{"n_layer": 10, "d_model": 320, "n_head": 10, "n_kv_head": 10, "head_dim": 32, "d_mlp": 1280, "vocab_size": 2048, "activation": "squared_relu", "norm": "rmsnorm", "norm_place": "pre", "norm_eps": 1e-06, "positions": "rope", "rope_base": 10000.0, "rope_fraction": 1.0, "qk_norm": true, "attn_scale": 0.186, "bias": "none", "tie_embeddings": false, "parallel_block": false, "extras": ["capped logits"], "init": "normal", "init_std_qkv": 0.0197, "init_std_o": 0.0197, "init_std_up": 0.0197, "init_std_down": 0.0, "optimizer": "muon_variant", "lr": 0.0132, "weight_decay": 0.027, "lr_head": 0.0111, "grad_clip": 0.5, "warmup_steps": 0, "schedule": "wsd", "decay_fraction": 0.905, "decay_shape": "pow", "final_lr_fraction": 0.0, "batch_tokens": 131072, "seq_len": 1024, "doc_mask": true, "train_tokens": 722700000, "steps": 5514, "dataset": "wikipedia_en"}
MLP neurons of a small language model. Each row is named by its layer, matrix (down: output weights) and neuron, and shows model dimensions 32-127. Each number is 128 + 24 x the weight over its row's rms, rounded and kept within 0 to 255. Numbers have three digits each.
A block is one neuron, or neurons of one layer that tend to fire together. Before each block is what it responds to, as a language model described it from the Wikipedia text at the highest values.

Responds to: Mostly the s of a possessive 's after a noun, as in country's largest, film's directors, game's limited; also mid-word letters after "as" (assignments, Assembly) and "the" after "of".
L5.down5:124118117163147142125091143163141117137144137192157129074131148092143071103146135154120133116142085166157139146166103140103093114125177165146142120132122162093180139119124119128100134138181147100070120104130138125184099068135158119124068141157127124113119121153106144106129178127133136111
L5.down77:116116103121117138192115123119135129116110167150099133132120189119108198128154099120148078100110131120101146123126143156128139121137105137103127120098117119135136104132110099105117115169106167137185143183073094134136122144163197141172124144155125120146103173169199125108133113156112144145
L5.down117:109099166117144085120088129110104144132147141182100136111135145120153105124146113090129090139161153090139172102114169130101104139136172110123100116149118126116166135151100140127127153121128149144113138091110174089128157133132107137136118124135125119153102141142094141097162138137128110138
L5.down271:141099149106158082129140123127128126119163137119108117088153126135149110176170135099125100114130138134145131082134128135215160139136131148136097103135134111132119130126107115142109202124117096157132141086158099136128114142108117131157139155128162109126118117139132123134089128115135159179
L5.down434:129140093055116091107091120092146130120130140108096125121085138133197116124153125128123102068125115112106191136111138170146111145167149123106110103158151146165155177133130148143125131153141141123187126122143147117100136123142113075123130127139103128111105122124160139104112104143175144097
L5.down572:121104124119102137196157110121128112070141139144122157098112157092126147144146101154119064164147131141135098132179104122170094116119138106129101126095154108124170142110130101130119111144162073135140123089122151086158163128142109171138107101162115139153133144154088095120123124127139141106
L5.down612:113143119148124103129122108115137132167153143165094117130143095152150145122134097156101083122135082143186127100158143150112117113107151074094136108117120123144177145097170089120116113116109125089132134087101135135107122109147102128137177124096143140128188171142119139090180093150140147134
L5.down735:113102138135119147091126124125113143161144112098072145130172128153119098146135131121078110124098168126148108148099148070127146126102184118138134136199151131100101154094145083129138138125119070140119147132163129121155136116108134105130142116132137144110111147074132139168111141143159138139
L5.down755:106140100138181158139143145146132159077116157167069125188114171107158127120122136087130158067149177107126113127133125147087123134138097117112137149157134137089108127121143086094085136114096113164163128092170147157153111111120125084159138115146141159128164119089126131181134133151136134126
L5.down780:120106102137113153142108158144177119152119074142108123105101108149091151110114096072151132097111178095161119104108124081133159152126162108142100138139106118113137121107129149121114152169114135129090097159193110130115104129130118114113097117164104145143136135112117139138145169108125105135
L5.down814:111100167157154126157128142155061145151138140060138157133188114167125089131151126102104150136097113118079145130107100145144090111143097132117151145128106114114108087110141149154105142109148118125166149149176083106129089148113116131129118134122124143121125157133118122107109127120154163160
L5.down930:130122088130134097127123119145159112129088116163110156098088193133126118157172087139083148119125155140161100102121101111131135139100139097122109141122113121122108124144116138122137166149137101113114127142125052153143100127136113143122104122112082147120135110122155145141165130141120130103
L5.down932:136114126120062142128123125152091139098128129098118094130159156165114160116155081051145126162123125127121170119101168173136135145099152117145080134120150159133115095076130126148119134130100083171092145111167160107116118132135115115084154151080122137133087125148167132136150087152140111123
L5.down943:094156153148131161129181159162141147144140145143120135118138133141109163106121138134128098144133142152126146143114155132141118165106157124116146061088111099151147145145192168136131143107148159095123102108100166158097132104123113099121137161110079163117173122137149140099125120117173117089
L5.down1167:117162143134135096124123121173168110113174144132114127131145093151126183138124126152121146126142079113105123082114083110131122134115146108148122144106139118143118146133135113152134133156157113125148094114124126112146138092140149114099129120124100136128066127127096144124082128144137169103
L5.down1179:129141130099149136095129115110142128126133143101152142118115172107101167089143172151147159100132103121141123159112104129137148160132082131096106123142149068088128112121140123146132150104099171116156139103084149130139106114130104101115194138145131118123117101110104103127123132138128161107

Responds to: Word-final inflection pieces (-ed, -s, -d, -ing) that complete a split verb stem before its object or preposition, as in rank-ed, consist-ed, contain-s.
L5.down55:101138125136089172167124140106125155191118147147112112107105100168150142093134102113170124145170154161112134108168143124142141143150129151129161107156105118114136086080131130154117100139090162131132185091118108110130100128159112118177122153105130113122113164152154107121124120145139113137
L5.down119:097121090132132152089127132145134172092162163143150079147151177134171133138133113118129121136115091123141097108145156125117152147151204159158119128133120166079138130144146162129116115145111152120096119127152123141144113111141083149164129136173130062090180197109126143099125128154144122141
L5.down160:139149135125112128171104125102128121101170117110132104085112127149144174172153135113142179120123125071125125107099116122123120133177127135078100102098103117142114109136072102153120094122106136164133114113133130122146118137138203090104148115126128105158132152089166086114142135121116112142
L5.down327:136126131107091134142123112147095156152175159099106166150079137138146146121130129148116101114128137092102121110141096108162084120155142129127133141140171116138141113127104132113152153092153140123100138139156176167159113147120132142124111128136134171168183127140119116129157183120136152110
L5.down494:106084153103110129136120138143116153116138117155156127152121127175125133155163140124160138130175145119085156123091101128121164139119136154118163157118091126188156157168115098133129165140148142139098110148130134123120128124097134098119081130103082133127112097134124144149147151176157132131
L5.down508:135085159126146139145131076113075133097120129092104155112164114144098130135117126166121114126112119156115143135141104187108142152116133117135107114121116182134171132163155094146121074130150127130142135159126153093121135111117160112122087121083144098097154133135110161133110101122142144129
L5.down718:121118143157085132112131136140162145127128146124157152148090138167148088119120118157134100098089126130111132142106099112140155128140099158125110077129113137196085148146108133107109122114157101139094124140150151083113151138169106135108113141115144087147076156109136119161105124117168162163
L5.down732:115108177127166128079120153126123167116112131138165125140132100123085129170122143136093086142081092167131163123190119132123161131128106140123092144135091134132098174134127142121125129121153134086146115147134142114157137142126115150157184199108165125089124133062149124156117134151154145113
L5.down744:139078137164140098135120060112124108096179082150168101142198146165143095151118133144143133129138171140126108109077137127148135114089090111118095138163087123140173101108129126101136144151150157120136110145134149167127160139110193127109108162133126096145092144133146144139119103135157156144
L5.down777:133155116141122113116149140145141144170156148162136079122097102090127158158069112163155145111125125158144167092147147147126142112158141147136142120114130117099127124143150127103124131121129151151140179128132164103142111152127123156124164156119144102116138125152158098157117133137083104149
L5.down820:112135118124096113102085137135128132175121164128110113104127138119122164125125120106109100157157144138143090106102113148145140156139116122132134111143136114141118098178123130118152108133152145122113166121141132113117054122136175147084113136151115156110136133172124113121102122132152091139
L5.down827:133140102098179106149123131107124135088147163124126113123118112154105122106150133149114122152125122139116140102153170109145129140128152106137103136111116106132146134164133166130089130186120113086142086140142102156141137128122131096120093141122148130158130115130129129079138121092073136078
L5.down857:131073121134117111156126127121110161141152105121096126131099125103092104160084129103115115095126126116111116141114145143166127150163106142110135124103108135141127113123118136144140121139098107166129131129137173125120141118153166135145112139092168077093138093107088115126142126173131141095
L5.down994:117156137123086156125153087155144100114130122104140109110137127133140114145131155129089153148115104090142141092135126136116112128129142148103106090107133140114156128140089182126141131205157176123070105114154153118140152105113155157162100145125073160132134077142127124125144117099125129143
L5.down1195:175111123104146139115108098127106172100116144100152139091120156136115165162107093147083110115106135119128098154124106099131174137131181077120119167113105147139130151116082115151117111099117086125142100105161120099093116116128139172115151159063079100111134101114116141159120130120087120153
L5.down1210:130119112120093110116179129132131116103124180090131122145106110121136104098121136153192118089103116096146110122118163149114138130119089119099140127120171108109180124134123149128086148112123075127140129114141144132139092162129134161100116089114115105176118108116176127179137116105114119135

Responds to: Possessive forms before a noun: the 's after a name (Fontaine's, Australia's) and possessive pronouns his, its, their, her.
L2.down897:105123117103153076105143135135108143113093119126172161159106092166104112128160143163144132136164138145144099150151124120131173112151125144143115123141116147131134094142151143147168147171158145098176113095138137107133143135114127124119158110116085108109085088098120129130111106172103169156

Responds to: Endings that finish a past participle or past-tense verb, mostly after was/were, such as destroy-ed, inaugur-ated, complete-d, published.
L7.down166:094081139120129141130141130132103120149129084132150142109124120146074116140124116130122155142153160114120147097149132154103128143142155170075125096136115115114130177106117181174149135095113116157131145135115120114076155134092140113133109106110126133140140133089120077088159092158155125127
L7.down647:142096104130077161117161151112151108137148125111114112169127092123087126079141138164097140071110106151132163091122117137129147135136122126141072102120124141142102148137109165134152153133151077140093143110089137148088135115131123086159129103103143123152071108173134119108136111143169145132
L7.down716:132101116167133146136130108149123132118121134136143118128126167146158110129087096106103103160082116162127085132144125144152107116125115090131119112107155135124116107144115134124144099169140117139148086121170105102097148090111101150114138123135154109139091131137144122138116093097155133161
L7.down1236:136138114101168084155132145096121103135162093161089099133171156109109150150120159154138141110147111133108116086128145109097127112146115083091093132130115105153114136084164104138172164116120121124124105102154068115120112127111098121106167135138163156153151143132140152132128120142086096092

Responds to: Inflectional endings split off a verb stem, mostly -ed in passive participles before by/in/to, e.g. alter-ed, surround-ed, help-ing.
L5.down8:101117095144147153118069147155168109086088098133072117093105125117145096115136129152137114125140099086125147102123151150146133125124117109115144113131128103102083139116140122130123114126106150120145143048124116117109184099120123126130147116075099113175167137121108077178097108149164109137
L5.down129:104070141102088127123137150115120132093156147176143117149093158151159122122118140163125149161071155131140138128167106171113142128163110111079112164135120124157109147103143111083172151130100142120093179070116107094114096086102112147153153186130088121140115104129081143127126098142094140133
L5.down166:081141118142160178108131164173157180170126136118171151119164114170145131139121191195143093169149129125133137115087139152125153124105099152118129129158112108103126115135117147124134119164116113168123124084128110140122103119148114082137161095133141154122124159094109128072128172161106096111
L5.down275:110098111148110153138103133154128157135164165088165152125111146094097129121139137169084132170133142121091119135150145102131165156123095095135120078121137103140153139135133124100139132154153077147153117127134129137108132101175099144131114170127117093117122107178120160126160106167114150130
L5.down336:122176119150147139094166118126126101167081103105130140121137131157177134136120090093154122127171145134149138134145176122146121122132093133098131135126162111119129118089138143173124133117122105150094155102151111155126131132136112100149111162109168170164129112125139076152088158134137145208
L5.down399:096127129104194117099108081112084093149108142121123122131113082117126153149130139143092119151139129128117136115162123122102161119145102124183139116117179139149111126130133109134182123100133163115110141192117078129133146121121106153189086155155123137119149099140127120177137144118158106145
L5.down456:121146112132142149107092129142113107135089144158120112106133116145115154087142079090182070101134128095119110120159117118166146113132117098098159141127112125114116088151106149122117111128106174158094136118106116130160167117122110120121153124136109157129173128118114175105112162107152136126
L5.down512:142129114117168115141085154149124107189132117130112105149118132097133084175110132095121130095127134074096125127110109148136164130119102112156100126131139173173165124106120120144134147135130082092107114122190138136122160108111132086111165094125112109132136128095141133106161096164096110104
L5.down522:137102121134146114078146127096167108115144122146139117107113101132130138152140137132124137102115133150136130121127123132115112120134107143162166172115133114138091178116128184093142153106170109115116102107138119087110105129093107167121166097113111132116108141128104149153116112146145147118
L5.down646:150087123118083111139194112122102134092148119146135122158133078163128125138115128154135113161167104140149169121125128118113121128102107140074134093123144162148096152128170120162133127102136152125154126140104139067089094122075129118139095118101141106118108109173144121108134104117068129159
L5.down773:187142155099114120095139160127128131135135086100102168116079104119116135147175148115085141090095096154107085115128130123157151127133156136149129174118129124168118156129110136127142160176174093133131133115132148124125167101145164138179132129125107108124140088144115118124146146124137129143
L5.down869:187145115122120163156200127140142147090135104145170076194132122134102127119094150101126145130173160140135153139125101132093104117157140092147156153141153145147151124149154140128120147131133112152113128119142124118154161082106138105100151159119117125097136117115155107106108137155117111123
L5.down873:094195132106156091146123134142117079145087124136107083131144127153095181119164160113132120148153106065133182123097144156164141106091113120119090145026124126137120147176124160153112137109148150107145128149158104107072134161112137161104118131143127118125140152104116132134119098115110128178
L5.down1132:054102120172063163135097092131134175151114176134105156135099134103167141133112112167174086133117141125142103127169142143095137105098145124106131129123103158097107134124147105153091120152128140131117125123095147118136139128111135112131110126142120112126121164113166155162116137130102114119
L5.down1221:121135099117166091104149128144128155098142132094090103147119154080111086104130133138123123095115139147157122143119122157129109090136135147119122160099116136089139094108130058131166085113151120143168087107119173115153161123143112112138084097135172137124087123126146180151133104200166089093
L5.down1225:114166125143179109109148118101112115125138140146108126124114096140140112117119162099100123112117144143124168110110154129167106148129093108172168152087144156110133179136136150106095111128137161090123128127108121150090150134193109132130117139131115136109110142115101139134100144133140148145

Responds to: Mostly "the", "a", "their" or possessive 's right before a superlative, rank or role noun, e.g. ranked it the worst, one of the country's largest.
L7.down223:116108118143147126123174120114090081157145119117148113124068174096070139122130121098163080123154127130126119187127154117113142129145090130172117160097157113165138118161121112147155124086176133136147165143052108148122107113098151102090169164144159142128156100121104117173118146152094128141
L7.down299:137121118151128155173162106146119113154073148120129115161125092136170123094128118118141130118108121139112112137145145169132126111106140149114117130169129118133100133088128151079081110156119162111128160118088126090143122100114123127137145137106161125185107136146123117148126122138132131121
L7.down750:106149141150138121134086104160104149136146130166135153124170119099088122103099123140147117157099117108113139127164101114122145136117137128078112147111071145127112135131118126098144103160179115157117165128098152127088128146096153076144136120132156103121120125115146105143068121139109128157
L7.down1192:149116121166151109123113148137102144117168110126136146101109125146124137119143141121105117129091114124082152155123120143149135149135145084082149123127141122105121135089121134146106172167133158127129127094150145118105144150144105124152127101137122128121120153114144159120127154118117161134

Responds to: Prepositions and determiners just before a date or time period, such as in 1974, end of the season, on 22 August.
L7.down231:134136141140122147152150144164156112093104108118092141149126113123112146138144130133170168107108105114122118112112150114129125100148153158117107126121102121132105150103117134105192105076129105119105152129087120144093111141111115110167123158134150119147109142106152083136111102122147117123
L7.down707:124148091109106142150137141098138118125119099125125161116132161192129088129130110146153128155100140109139130113143110139111114091128123138128119140150102105155132186091145128115155111069139166112066133132121112154087111104109174123111083169119140110130115117090105056121148108145141127090
L7.down892:092065128114111131124140136124150126117116164140137109124140157138129152089127115145159130133094150151110152125070177146149158157132126178128153124117111202126147144133100152122106080150119080117106147112126113129108153111095138153144134168132149148154136100136065079112103095159141110118
L7.down1163:135168140131112159141142082109153194141089123098165130152123127145110166148115117156117126174144106058139158135153129116122090143106169145094096115122118103082165146159088131136178166106134110133122124110122120131122110100138133119129158176139143116146093143125144132135153121136143115107

Responds to: Mostly the hyphen or space after a number before a unit or fraction (two-thirds, ten-minute, 300-car, 40 kg), plus "of" after quantifiers (some of, a number of).
L7.down33:091156132156113151122167091130116146173120179133158141152168152107158109095151138148098078130126170130136146123164154096169108133100134152130137143139134141125154118138129098118120131097158130135111136117108130130122119116146136139101129149126118149140136138154143100122088151093128133130
L7.down127:138148115144136137099174176177138137140158099159114145153108110119099175158105139151141134105130070129116141144140099177068165128115180163171124155138147088121119127103146102151168134112160067085144179150173146110139162151113128110093121084126143137114181146108151115154110151106122151120
L7.down950:117136175106159142123148128150079145129121159151154127113117146152125091115168124114122133170117149105114131091150142094153078133102135127159116122124092116127145075115109147113094120141139139114127123148141154091141171164109132171101133114141109136098145129109083165105127094106175145167
L7.down1240:133111200110134115116143150145124119160085163127189113104181102118150129126158112076101083100111113125138105108133130138136137157084167129129094119100155103111113104137146089085122077138097145132076142125146120085163141119164119142145131115149086157129124129124126111139102107138162111117

Responds to: Mainly "of" right after "one" in "one of the/six/baseball's…" phrases; more weakly, middle pieces of split words such as ho-we-ver, there-for-e, ke-ep.
L5.down31:129101106112120129099103132134142133150131075123110168123125094095133104089122152152162098130097149069131083116155100150145081126160139125126158140108101106119108142106100146128122148171157121154056126135154118123118161115132161143127118077134112155112131136144144113149135159134159125156
L5.down84:176132152109095114150147137134104141150113139081099127101104133089122111080147148084146136143124125099100145096150138134159129138124172123109158172119161075121128125156079150146134143130089106152136121123099150145142143156122117136104109119147102122125130141127098110132152147080131080101
L5.down206:124118145132113159181127119127146163112112119156161134158096133161123153130114106144135134126117142155134105089136105084090137096102134092153125151133138150129104151134114148064132124159175135144137126129106153137133134120146141091146114160103120114130093135134119093132122130175108112140
L5.down213:103143155065116125102073169182105097145165128152123123149124157102102151127133100102107111161072110131122090140110111119177100112125112134117137134148161124125145078113094161120103122105111103182108136125130091121110189111163096125104120120112116143134133112151068094100107098132152126141
L5.down215:139125127085121149105130135121121132125100130118137173149121113153175099143188163157130098149114169158122134165124143103145147145119147096119103102153183111094151113114139076132175151148110118135137142136097130140111139193148124092182145121166114133120091102125171115132120127111197141186
L5.down223:181079148118128122142122142165124122136140140161160132102147137130154133157109137114105139153170114151113125169135123118132079137115101142161140128145139136115158148169171137156062114173100101134107075137133124180127139119120132112146142145135172124150089072116076140125129126134133132113
L5.down244:117112133144134111121128090139127152091146144132145125129146155129115119126180110102124086137128123145148128132088144122150121128120093164137111103171122091163144139111108101096135113099162142114169142104074160173108103142128130146157155163156111082110146111134105136103114120125146156118
L5.down507:148118130122097159139090137140150170157101127140095103126117123133120082115078120138058143137128132149132130132196140116146165131134138094144141095096067169134192092107089117137150127136129123150153132183121123121146112106133165147161117122135106129137126115154147176181113110150113073126
L5.down569:159127104089169138128146099132166129105146105151132144106097150140133161130154142157126165134131163123158098130165137147111075159116153110138134099132093114127153139113111166115122097129138159135151151129137144103133129115087147143113133113146117156124127140072135091079143067116144113092
L5.down599:129144175091138153101107132130137141172127155139146195095156114149118167100097118092138128105149150102103166124134139112118114118114102098124093116110131117106129111110112124162092167170141155170103090162121125151148123108128098099135107146121098120118156183131123158111074108091117170105
L5.down660:125138145127113175089141142095099131120129126128132164142163125167151120145110176171162091075120091110121101066071078117125119170104147125126122140154107131094150090089129141115145154154113122172146130109149158125095152144126116100093089144147141113153095149110138131124165130109112101126
L5.down774:147144115137151162108137144161173126122112148204111143163123136098169082114112132125108163098136159125109114162174109138141138142142159126113160138144138131106122101119176166142127147147106123136101149147126114176152131111181125107145104108164178132131156119110114103120122172142111119135
L5.down852:109114192114122103145146116116099159070110150095100134122149067124169128169139114119137126074079111123139097170111134133180146121150116135129122132138126156136160134102113179130111138133116108166133097162135148132157124132125145081121085072110125149129094105143177121147142093112155151150
L5.down1070:100115096120103137113115116117146146101111155106134135167168185163168095106114107117157135115150134141124138101110114171135161157133094114113121144130118143073123098126124126140116127160133097086113153111129146156127134163163090127126116095114079157124195111099195114110136108155143103141
L5.down1072:144165128128132153149098165140173129188160069122124074138175103131184168128132099112075151150130093094086122115127139129143130122109126166099173152069154115132112118114145133144091099122105135136159104121118143118105076096117103172125130111146112125122136147137108150115108113119119151124
L5.down1194:080184149109150125105138147140131106163156113137080076155169149146125145121135084104109133138144113128105142086131136127177129126083136099126119146111155138137156115113123172170112123112139138140143110101157146126150139111122138136149097142137100160123090138095156104127125128059156140134

Responds to: The last piece of a transitive verb or relational preposition that expects a following object, such as caus|ing, enable|s, due to, accompanied by.
L7.down8:139134135097145098136097086150120110132129160168134125121115118131096092119108136112154140124159162190133112163118117114111160180132124113129137109124130114161115137138121121141139128148162132155106107152167139108129147149143137142115104101173118133167102159119144152102145153148103126159
L7.down64:114158145137129087058111164101127130108157166099124124147109094161153147153104128130124134126113091130125158134093150123143116129118154117134136166172107111155106150170137156123171116101164083118110162131110127101108135163157117096162160177137119137107115137111122132147098112132103152103
L7.down139:106115134132116104157104125123102132145121110145108122109156154121156117139173145133147091142139098125136123125130170104116135107156097140122162172159112147141138106097103136138118129156149148095146106153097152121094152159119089098087099134128125119135142156177125137125121114119090149164
L7.down159:145098143164126142139114149113150127138112133155107137121153138182160098138130182107117100082159085175107110196095151136116097120147113103131095166149133136126086154139113147145147139167104123124119111135112138130132080100101095134107114121146157132101127107157153143133132120148110122172

Responds to: Prepositions that start a complement right after a verb or noun phrase in narrative prose, mostly for, plus in, on, until.
L2.down339:154132148122124133168132148122124158147118134151144117143121147168155112101103124173157124153174159154099101131136167105092101066132126082093145105145084136173049136108153105118130154135120121125118120139174116110094113117137128125115112153151171142108131093165097144129138141099107128110

Responds to: Inflectional endings completing a verb, mostly of reporting or cognition verbs, before a that-clause or object: argued, stated, saying, fears, decides.
L7.down189:133158137135147115117152147146127121128143198148143114122144137139140143136171123107128153168142166097119103128113114113162134120122145105078125150133165106132120075078072107120140148133106129139104139134129133121137127088130107141071170116088155129124147115117125131156158119118105128124
L7.down593:123131147135110098102140132138105096118109142110171111089161104156158145138135116188113106136157114111160094118139109129196147110114133100108133113112151147125127139145149155135071118090141143123082148127153140098177150115120091113120145150126127123118121112128163149099152122094145108168
L7.down799:090130112148097128142141155142137112159136125099088133132124123150112143155077089144111140095084129138127119120135154136104120184119082090119102094104149171099107126124153183144158122131124144083111127110156149135111168130087138111136107124147095130112137113166146118144167108149148110119
L7.down979:134122129183132146159143098160151133156145131130116167174154110116152072123130115081125128099148153104110141134114144146124142129095121143118119114105147160129084122116109144140127130105156121134122126122137152142116124152106158169106118129138098126138117080112157126098189114100148103083

Responds to: The word the after a preposition (in, of, to, around), plus the -ly piece ending split words such as supply and friendly.
L2.down383:089104121104148162123104153092127127164126109082141137111110138124119110121141111122104110126143176167117139153138142125089153164148123155130104154156100118090155110103136135082114148127100159108145151151122125134143089160173172099152099103136134128065135121089125139125122160141115142142

Responds to: Mostly "of" in "one of" / "some of" phrases (one of the largest, one of his friends); weaker on mid-word fragments like "the|y", "Epis|od|e".
L2.down1195:116106156082149119143153114148140141120136114078114119125113147135124155099165151101077143140146080120158128099129122136124171092125149126121098082126155118104124132100110155104157124152118125150125122119175138093117103140114119201067135080115130115160132145143141111138163114138082133163

Responds to: Final suffix pieces that complete a split word, mostly adverb -ly (current-ly, large-ly, original-ly), also verb -d/-ed/-s (include-d, appear-ed) and modals can/would.
L2.down98:128086168118151087134132101124150108112167122105123097088088124133171153141127089175120138153098120107133120125104160136152165088117078132137147114117119145142111118151092109103124079156132058110142089138074090100079114119165095148129167155119095110132117120118117112096172108161100115135

Responds to: Fires on the first token after "in" or "In", often the start of a phrase like in contrast, in fact, in a, in the; more weakly on word pieces after mid-, post-, or prefixes.
L5.down12:142135093141163153148134142122135147126124132129100140154137113138125133119145123090133109133137163110153101138144090128182116130168152113099104097159139138140103139116112125086153131138143163129147132131137110088154129113116160118129101113116143095161107130122169084141105123130096110148
L5.down51:150115151125093134128126083136137090148124123058076095161142117075110120161141178094123155115134085107141157123127140122149140111132157152150104093096116106122135149138151134145133158153182084098155166148087130093125091154128135090129116127113144147124118117103129092125135116098116130158
L5.down261:113133095161149185121127136139085149145100122133161133120128126145093161143122121124104072108120119125150103117105134099147122145145129139134140111136158123105131144145149117097130169125157148130122139144159169185129141147104136126116127111186135109135110134117130092086113137139100115162
L5.down294:157119141130168144112077115136133114109126122114126159141075137094111134141138130115074090162153142113119126112088146111145166092129148158132114157121148150122117141115134107110123145168151106119097119158109083066130112142129110123137160065192109143107121154105153156141043117128154103111
L5.down333:153148157131119115113123110123140109118131127097106111096114100124116174141126147142151172121074110138130171159103051135104113133097135179142140120137097093126189145135137121134100101084167104105157148132106136115118129118146116145130113125122122103092167150122139149144087121174117124117
L5.down479:115104079114148123106137118124167116133092148152118117169143162131118113138124105138134134108132186125161116143155084118111178120136122143113106102132141140153135120162160134096137162074145131157135105117141126153121138153111084112110122099167144157143120129100158198119144115107144156116
L5.down483:126094198115112139143101068153118153097104108167104159124143118116124155149120144175115149100155126149089153118151112167147147140134120105131125072131126145117165114098101138153119091158100119119139107170116155122137134180117140141096131124105111156117165157106175116121125134119139066144
L5.down510:147104149122109153110179121172144116141093133136152137140128111119100133173139113147128120123122142118133124133113122130115147137126092130164194171132138089121138066138121095131111136115135155133148102110109133125116114116144127131137130147121149106146155110113135176171113090150167070162
L5.down530:141102093130093128161077106140086144149102142122115142136106148129127141144125119165107056099107124139154106152094092105116173123164147156111094126108113154160130113145131112159106086080122116150123129169149174118120153105161160135151162189134157125145136103128152134142131084116113136178
L5.down576:170109123160127118149120093115092148109172147124117124088111112162101115108128121125155153096180105109112146088169150149199155122131151106135117129084164161160105131107102158131107134198123182166142089122101122096100096111139110130139115149124111136114151136133108159132113171119097090114
L5.down587:151174142137143130141093119116175120093099136116099124107137117180143149151107189134138113171111146105115157150134143137139125118146095093132150141103147119133129138136153126113113146159124110104126079164170164143126127125134125134151114145144121182117132130109161130147090157085140084134
L5.down639:094154139133088133134132189125124164161119152158105127117138223162135131170123155155142099137143139146122130141132105104105133180154147105163120100142140153125153067098100162125171148122116127116157167137162141162103146094075122147144133135118155113168113131156098149105153151136132115102
L5.down923:084158110101124152127118095125213117070125076115110148149122138111140158107085083130156187144085133109138126115137130143173139126173150102111115155130098095139135104131181190121143115094154126098109122161089109116086125127116160092136102109090141147093125123107146156151142109120110102100
L5.down988:121144085140166154211101123112161168104161077169157103081109112145140161092127148111114158128092138135164101139120141130122171101109130148136132097164140098090110085112106139160144136108186119116105096137120077119170156117099093156099118145117127152171127158177154135122112110088120111114
L5.down1076:127120108104104087107100136127148138103113150082139076092128093112072140117167139123146124152138169123087154098134143148120129149116111127176150126119164189085116131136125156106134119127157131140106125139122135157131135111131076095109123098152149128134120152120163111173138123156127106092
L5.down1126:127169110085150124109121176121137089137128154168167159129132161147133109163110104102121141125149088141132125126174106133133085167111146101105153134150120121130122129172145125098133061116154180139138154178140151098138127144112164135121137118112109101139127108104131151112138125129074166135

Responds to: Prepositions, mainly for and of, also to, on, about, that follow a noun or adjective and start its complement: need for, emphasis on, damage to.
L5.down6:138092111151124114153094114123150169141112131130070151161131123118138094164117183162162120118111148088092139169132114133136107116129098093084109134118145125145096148141165093114137153059113116101105149086114158080120118112157122147116127096065114134109137117111143138158112128151129134140
L5.down9:131112141098136139135126106126094105079134120126100123122169110112135157134109140114128131143159129140090140138111157108128119152141112107133155136143171097125094119137144173178082114145113101112092146091121122115146160091100123137164107104109142118152143127146127077100155145132128104137
L5.down16:155160099170138139136177137089141133088145158101140152161141099148156155122132121116113107118139134121143104140177140157156143108162148102142140140130109136107115115101151095138117137089112173150200127142127103144127099138104150139114156140150146120136144114148149134097164120177141123135
L5.down47:151161125076069134146105160140156103152132116126148158095103150146082116153145161092104137161132114144141132112128120132123101121109146109133087137155111110135112130110128145149131124145116126136126127140141120158131114086132123114104173136110152154104149115125094136162126124141122161142
L5.down112:133135124122083122097159101132119051115106158113139124154119117129103085132125107147116105167146144135135122123117129083125142151106129160170142127119131157150124127154123132129134120101163117106105129118112192107110096114133120133122126153164135121131152160088112149138147128115138172102
L5.down141:153098167113156113165142111182099129141128132143165117120125107148145080113078148117080105129161154126110150175109117138127119133110141130176161118149163141145113162113135166153126098153082092130126075124137113138120105103150097112162132139134121151106075143130146168152138165118114153110
L5.down231:120144104114127151159165190108137122107156131143105127155108111103135146146152133114135139148143140118137135114116109148095172128204134128135135157072162122120149076101101141132106155117096125173157129130128152123144127092098113147173144176118115114086101116096108134138127115140110121053
L5.down279:114136132141077123116102116106145140068130102123138141118155114130123141142102122117109141129113119113115154120135144119139092097112092145118118123125103131118112153126127146080095121160130104099079142085115147132144113152106135146098159169116130102161139133128161122165135139113121137163
L5.down431:154123152117131111110135127115137139121139129094120118175164108078137109151158143102101134094189131116141130080139132129073061121143116149128148138143157105128141103117146112122140094129085188147145147160129124172137148157132114107109115033108144108128156153158143131109143077077092114134
L5.down454:076138093136148083146154132126081094161085112099145110152142128121137106155120159170157116137150128147101157083107158129095094181095110122144157144177165134125137102094182140149105101145133106094123157109144176159103162140123123095146116142142167146114120092118127081131159127141122126142
L5.down628:108162155102141122118153098126130134119114076132150111126122154116100154107115142117139138130117096095118098099133178158204105123151129154122084168117120091163143129111107156126136122113119121099145065106111165130091144130102111118111142109114094085141117115134105134142130135113165136133
L5.down681:149114131079161137125156151122146159086116158108129114145089159159080114121102126109133155140096141141120124137159134159151141111160160134129117127162141128145117144123163145141168160148150138131112125181121138163126112134107141160124161157120122143117079131102119106116106154186123116066
L5.down807:146110102158127153103142137104098103155113122136103097105124143133135109164097147119118099132155097107120138146152111073133164122155127147157173137111122130114132069134122104186131170125138150063140166160127135155142099145144105122160099147150150152123152142105155139124118103117148163132
L5.down896:118125176113123130088138126112102109162136120116142077079126095129127148135166160134143101168112108143151123107102081103092121125103114127109062112145135144111163155098124176141133153132154135093132062157129105131151122125161100126111143154121119084124128097151139129163125137119122110186
L5.down1000:093095133150131102124123133162098113146162153101161120132134115165131089143146133136152091139130111102089117094117139125192133146124142183135164151116128130113127112089127168142086142171152126094130122117132146121174159090099092130133127158115129123146131092166122138142116124150194127155
L5.down1275:132172129167154146111132109129114112125157138137111144155145140142163115103114108121126148125102112114126126150134156104145123092112119084096122122124137103103134086137163139104148138114104159142101093114148179144108141177110126174098109123089143103129110147100112126129072123125133136144